Weights of a small transformer language model.
Training: a variant of Muon for these matrices, 1244M tokens.
MLP neurons of a small language model. Each row is named by its layer, matrix (gate and up: input weights) and neuron, and shows model dimensions 538-633. Each number is 128 + 24 x the weight over its row's rms, rounded and kept within 0 to 255. Numbers have three digits each. A neuron's up and down rows have the sign that makes its largest values positive.
A block is one neuron, or neurons of one layer that tend to fire together. After each block is what it responds to, as a language model described it from the Wikipedia text at the highest values.

L6.gate1333:095165138167115162137097143136153086148123127142138150131171098125144132121160102117093142091144113087150107126164104121116105140129133142189170089127078131148158159101095121103146150118134095134121157114100121161136155110143141155078138143128104116171147111144134154135107128145125145117
L6.up1333:139140114153148106107139178157165100148162113156130187141139130139104146115134113124106125114107078156157116126105101107113155111137123165104140111087130118105131111106101137081126078122137105122138114105111160134123133123115112168144088142122112161118130119185120122167095154122144123156
L6.gate1879:122126170119162145150140174152173093117131150190161149164121147128104120137132120161177146119125122158161108174167136100128165072126139131182157171141114113107139132157078120130145088102140157127134146131132102097141138096145136140123148121114149133133163114149129166169080113140138142153
L6.up1879:115121147143139185170123122137107142098160111148176176186188129120111140123111060101141165083100140178137115136132144134148123126145156085157134165125148103138136136132121110102109157129136119128130081144163153160162143104148124108139125094093139122131165139148136154150119104133127163127
L6.gate2221:160084127111134164145111161120108115099112109111123118171150139107154176108139109172132123130110097186114157159144117098122138105144155158158140149153114120112128142070141140108180133165144161129109145176105146087085146177143108141136102126120100138092103161144172097141153111125142116190
L6.up2221:146131117126162158114098172149153144147136087115159110188132152155109129107120131124157136140103130124126120114134162099161110123061099102153144167133129174152159154108139108111160084090140170094115119126119114143121133128116104174111113105158146113133118106104155147142132120167145125163
L6.gate2228:127079156161105099157147142135138149104144125172111150121139065137142119123105143105143113088096145153131140172155120168092160112127146126138142140171130140082124136150104136132156125113136146168102110178117121155127183083119112106121179171150139113107147138125142123128145120094138087127
L6.up2228:096130132140148075123171133163139107147132115115129140096169160103118151113179122104145164125155153115107091170131108138102115123130151161133125110145125150093120130131142173164109116103115112135130156164150124102124140118141134098149132120107103151133106125119126150132098140109147132093
Prepositions and separators just before a proper place or team name, such as in Quenemo, for Wigan, born at Elbing, into Leake County.

L4.gate437:142155167112109134089104125125123130145087121115167089150124107087154107150111141123136116127124153130149115097110139099109139105101091119133082143141135121126101111139152140122132130125114139155094142157119125131083110123133133139084156127118154163129152108135146175145150114112151141104
L4.up437:156107148144175127137114099117103101099125134129124153155112137137124131107124143099162160160142133126164156070079148071117119102154138135158119115105153139181104094151130100100145146139092134160122154092134100092084148107123109170120133117106136132117141123142107123139142126130108138141
L4.gate605:126143140141157137123149134133115143105125121125167083127138109129107115120086117148126106107140175116145088107118129137155101080138159112148125147200118140104132178126117124129146123126153123158147083133135118145055125181113096143130119114148123146135121092120083135160133105161105137152
L4.up605:139085128103095119116100145105108121118135116121139110114114154132152141174130130130108153142144121178080115152135176099147142173101103160129085134151132144102144107104136123155115147114140108102130120134096112091113146176109157106117154178167122166133141147095134111099137128090102168113
L4.gate842:118103119120112147162090126154127102161133155129147167119117126141128149129120106113135111114150139091117124132146116121145092166128120096101092171072102155162128134154096134060156142115132107130134091123135113123163119130167143164140128088089136142087167122066120136171126170117135096114
L4.up842:111144153151149144160138132134119123127089119109128104121150091161111166112131174127140068128130127138138138149173123165148128147128154152095131152127129131115131105099177162133147148138132145131111121126148109123146079170160134165143115120126101119129164134139142069115134111126161101145
L4.gate957:104111094177142083127144194139168150127130122119133078148082132119159107129197111121131153109160147083141109105148140133140178109160149088132148130177118132121111105166135108134159095049121124137157136116126161107101153105092173127084132155145086129130137106131126153110106117146138160147
L4.up957:141129085125158109144090114167098124166092112128134142168124118137091077144143170161149149111138113119155130153114108169141131119126134146099110122108120176154087149173134102116108079095110143111099122138135132098127133106149142169103124117160169102163185092123156113123137133155174163112
L4.gate1661:102151127128172125142182129112129126111124093124031125215107116139119131110133127109116163097104140136126124121122116125132105127137114143161126142107139165122137133136110127141133145094121092133153083151128091096166124096146108140067164134111147120109118147103119139110137139130150111110
L4.up1661:126141148110135107151149131121144101103142114116130103108101064128131144129118135138129156147129134131110123187098130103129133123139146150152130102123158144129117153142106087100174138147117140120145101109183107139153145082145106130102160091088134169136137133156129177094137168095129101123
L4.gate1776:156164111147106114150113111111129120126141159153100131146148126135113187155101091099125167135126107145123149088142128119136105135123115142168122129124142123124144151139138162102123171075099090114157137152149169083111045109145099146134087158138117106091152133082101102120111161138152115121
L4.up1776:085126109151114114165147149106095087162114150137140142115162110110164165128138088122112127135138154115118153124127124111145145109118116143147137148133130157157140133150156144138111121152096120150156138111106161104141124141131114150134110129093133132128144127094156113151167104141153160139
L4.gate2076:095137120136136137118126103120132140127113098140130140118129092129091104118118051096134168148154164127138140105162122136156117116160116107127136159132129105157105143131151131167111138174097164128137120107088123122135125137138102127155146123148114136153148106133158133135194101087141129078
L4.up2076:079126116172167123172149116121078127117141162119121155088061098139141125136125120101095153111100104127163141094141127131116094114152125123152150146129139104120149136147112113128163124122125095113127118103140114148113102131160110126101121130129128127150101138119130142171129151115162123106
L4.gate2291:139117137133155107103131129126075122117126121192144126096164124137113135133099138120135149087109124128115132150130137105125125100129133138105142147116158124093125128135117151117133172116180128131143107135159143141115161157161144146122138185086194139143076119105171131118126108176106149117
L4.up2291:161116119089150116113144125125139159153106110135126095177062139126178129080144124117100150121170147119089151135130113144122143139171152151123135077118130130181099113128127158154206117129131132150114079121116125119149099132081092169140185132122121135129104081129083134095158160151096131125
Start of the goals-against cell in sports league tables, such as 58 | −21 or 30 | 6; also weakly on mid-sentence prepositions like at, of, from.

L2.gate2257:137125109111144156168133136119134153147143107134129113115104134143149123151119174108104151134122166131108163131145116111106088164113161074158084088147121146101099118145128107109133110156151089138141156113128110108097099119127106135181101164081146085111101096143136161114125123161072096142
L2.up2257:140146142096141086125152124132106129107119110161110148140135179146123157113104164091154129118121156131125136122155139104085200130109102115108107121143144130118098143169112126145146117098153174106113146123095109130157138081139145157103161125130118136166118119069111164141149144128127100110
L2.gate2326:140138152131088181128120127140131115163129117129128163118155077107161140159126157116139133130112158113122126129151103143148142106113110125139152158133081124114074130120133128151072113139131140169153147129189133120181119129125130131119133155097120114173117113136151141136111102146108161110
L2.up2326:183111128142139142146084169132139154122097173134130129108124131113094151145133110094127145164120124111120153113125150131142142116135141134126104130137129125158087102164130131131157130103089052143148129133171120074110156097129169116178124124142132136128094104154123127114101143116164100141
Separators right before a number in sports tables and stats, such as the pipe between columns, the minus sign of a goal difference, and the decimal point of a batting average (.331).

L6.gate491:166136139112146122126133101136147159161124162147145150135129137115146072128196141109072090105084137114148071119099143086158111144104117142110156125119154136164114131148129174139120105152123141107145104117111132130091105162080124123112112157147121088146148112137160114116123112110128133161
L6.up491:119131112128159097109147099138107134129108169099131114143142115152098158123093115134083147121103109104098115095129086135073109104121143136103131118157155163126130119128141140123168139167162138105152141127124129123090136150152152159149143120139144135133111102138119158119104174116140141126
L6.gate537:109114133120172097122110108095145130165136067147090077154098079100119130102079128101106090116130128112071172125129137090138137137151160133137112124140097107105158119151149122117140122138144120126150115150125117082050137132154140109145154100112112133112124183117120152098135116122136140113
L6.up537:114148168133114158149163144135124127093101109138143162145109161137078115177133137141135160100113135140125123112137082117132170112110134141105138154179137135110098115157101152125136165106124079132117129086126138091122130129150128175126141096135123127194133102059153112130111155104132140122
L6.gate1478:114159116117160115147139111184110142146146114153130101155122100140167113122154122168130085157111140091108134143147108103069175154123109154136140112111109148086134119152134125107092105178129149133121083126158134100155118123132109199120125145153153150139165158117121132130139137169049069114
L6.up1478:096156161120132080158126114119134180157123087127167101125161127105110155105117120071144164132123132155146114144091106118137162144135122145115084153108154141106065135119170118113124126155091092157133125123131147144141130105143129129125133134123127099119123160129139111085109153112120094162
L6.gate1972:132109116153117115116122119115140116152183154146128173093127125100132094111114117145147152146127127083137124160107141157125135131112097116153108176145105106161129140130091113133138117195097126202146112101128120148088125150164132126113147100129132112100114131104116162146103106121135120084
L6.up1972:105149127141153133147153135138094158135153148123124119136132094086156129124118125102111106119130137112130111131118166148086140091148143108141121100147124150144125110132149103131122138129106099086103167142113118119136199139129141141145186104091122120107103116138103119115116149109047142148
Spaces and pipes before the last numeric columns of sports standings rows (goals against, goal difference), plus some other table cells and year digits.

L4.gate95:109145125125111127139094177109090123156167131158137098122151104114177154144133147145127117105083150136113138141143161124148170116118124120181149136104157200131116178113122095098157103176122145126114144122130151151126152164128127107140156136144095120109111177182150130124094138133141091125
L4.up95:110179124113095165118137129132097169132171169109152107151115135156119103116145163096094177129084127128144141140117149085129116121141166149136178175126129133152135149124086126102134108184134139040128098134078124120167140135136121155121116145134093152117142124141113147137106092071091112100
L4.gate332:115118124119101132133139119110095128110078102143159155123124142146134103189121156150106112130109121138114124136115126150090134146116089099120142129131117153131180095121147117162159109138130116121105161098152132131096123164103162144118134166110069096144142137145109140126086121186033102170
L4.up332:133139073118093132148173111145146150076117120124071173161121121139117133130102132121111082151179150117124146167100122140115106162134130122155127120101162141123127164143130092138152095144162117164132108119159090100113143141129117094136097121167130165128158100117136116104118116121126142125
L4.gate593:145174128153122154143122130152139174118108104137137101166148116133190122137102130114102135104125143092115122124105161100169112143122121150148170102118154140159121140119140049083176156145113151145092127145156122135122130131135124143147129171194125095103142177149132154134158108189106105144
L4.up593:084144161143109098116142165162160147081097154123111159115116161112117146145109097114171138109139167145119165105118059132129110128120118153090134106127148098137148073146152143145108139105122083121113126160105131138098112123140147098117114134118113138097111104115128142130123109173131136116
L4.gate899:121137115144120145124124108128145126134143182114113159090077151138174112097132155116124163151124178145133101169151111125125117128136102133107153131140131151125112121142182096144120180166088141114123114121163132163130134153110128128181100140089146140153107114156138139134140146171150128136
L4.up899:148135135162143145126128151115144126126157132143132135146100124097120115113176166124095116124155174100132117173169082137149162097125162131111112126119133125106121150121193119119083143121083180143119108132141135152109175110137159119120078112088136123147094122117120118131140180161144123139
L4.gate2138:145130118134106159113181163147105135125103148103112170136099148132163109102105157109108119140103115100143119103116106078145114151092154143153147132123129138124106097135127095146122130135121158169158137164105137093138138110153118096123120168113126102105150127137153132162116120130119108146
L4.up2138:123181154103094087139133107128126177135144161148141106132123143160127141134163125103127099113170140137130134123158136105140126101134064120121139129109143160129102104111149091111136118117140103092133101134155136104168114134118139139116101156130095149111122134150091148105167164161140134137
L4.gate2209:129126171117098142146133114103146138143127178112131159112139136102122164101160109146088126146093101094112117088150104122155142095124147156104097096111124103105154140140089152127112127113133115165121116113116148146130136108136072119114119138127122135129127126148101131168141169107184144217
L4.up2209:133118164135122160137136136107131090117183153148138119121129126143109121144106129172104162144104161119082145085162158073119115082144150098125110127147108141117115123114116143106150144138118171150156132095142137115160124102149076113173120183113136105109136134137140131119104123187093126152
L4.gate2381:134118105120151101136146121117090122091103118138107139131166124160122112105137106147123088097146152137113111164164121105145172103135096117055168117143087146157139139163128144114113131165139150098135155143126173104130180124143113149129114146138161152110142115150096126153114140138156099149
L4.up2381:079112121202113090168128153122116096140157128187121169145160113145138156104157177116108115107124150112133123126113086096130125126113131159147162065134116132147135115129104117141150109139130114132105088161164097131150140179124104120111120153142168147228130101115119149135097125124095126155
L4.gate2418:133141163138101138119143131153129104134156128137170136163184147172117115146130109110088125125104140156161104127113176075102118140090123184096144078125144143128125108102117092109130089115149087129112139105081131121130083120107140128148167137146157163130147138130153179121140161091138118112
L4.up2418:091148106098088152127098184113119137086220126152167127150130138126112140125122155120146145165120136163146127129091167112104142151117150156120142076125125141120177125155092078148098121125132117116102153156120173121162149141158146115140117121155111124090149142127148090170100154108134097131
Function words and connectors right before an expected proper name, chiefly in naming statements (named for, after, son of), plus place-name possessives and table pipes.

L2.gate1514:118164154113081096117129133075126154121081174105111118135110123129122092118154124122101091147126151108189133119094151153141113130104109158122105136147115143109122132116158126130131123139111188127119124135112127121133120120173136159132122149123179128136111100093103139159102112148124132140
L2.up1514:115105131165154155093150112128136154145144111139124117124106155088120135133133104105133140131120131153150121141110104172136123067079116122081168139161101119115111150161082144169106149157087155157121127094120135135140120098169123104106103115091066122138102124130122105097141085170090118138
L2.gate1663:082144186099106081122130127110123119118135163116133125114112093120091112137113121105120131128118151073100157159107114169134144151151162152102140142172093143131150146145121120140145141124109121136112130084120110096143176108133164141126092134101166168109119148150142140153101131142142086120
L2.up1663:119141162138095127122128099104098144084163148151104136135122132107105142091136108135076092108143126103132186090092170098123108102110150136104136084163092140153159141117107144113128091105104155141061147127102155136163126128125199160132114128170191083111126077158113127117109126172202138131
Prepositions just before a person, place or thing being named, honored or related to: named for, named after, honor of, daughter of. It also fires weakly on mid-word pieces of personal names in tables.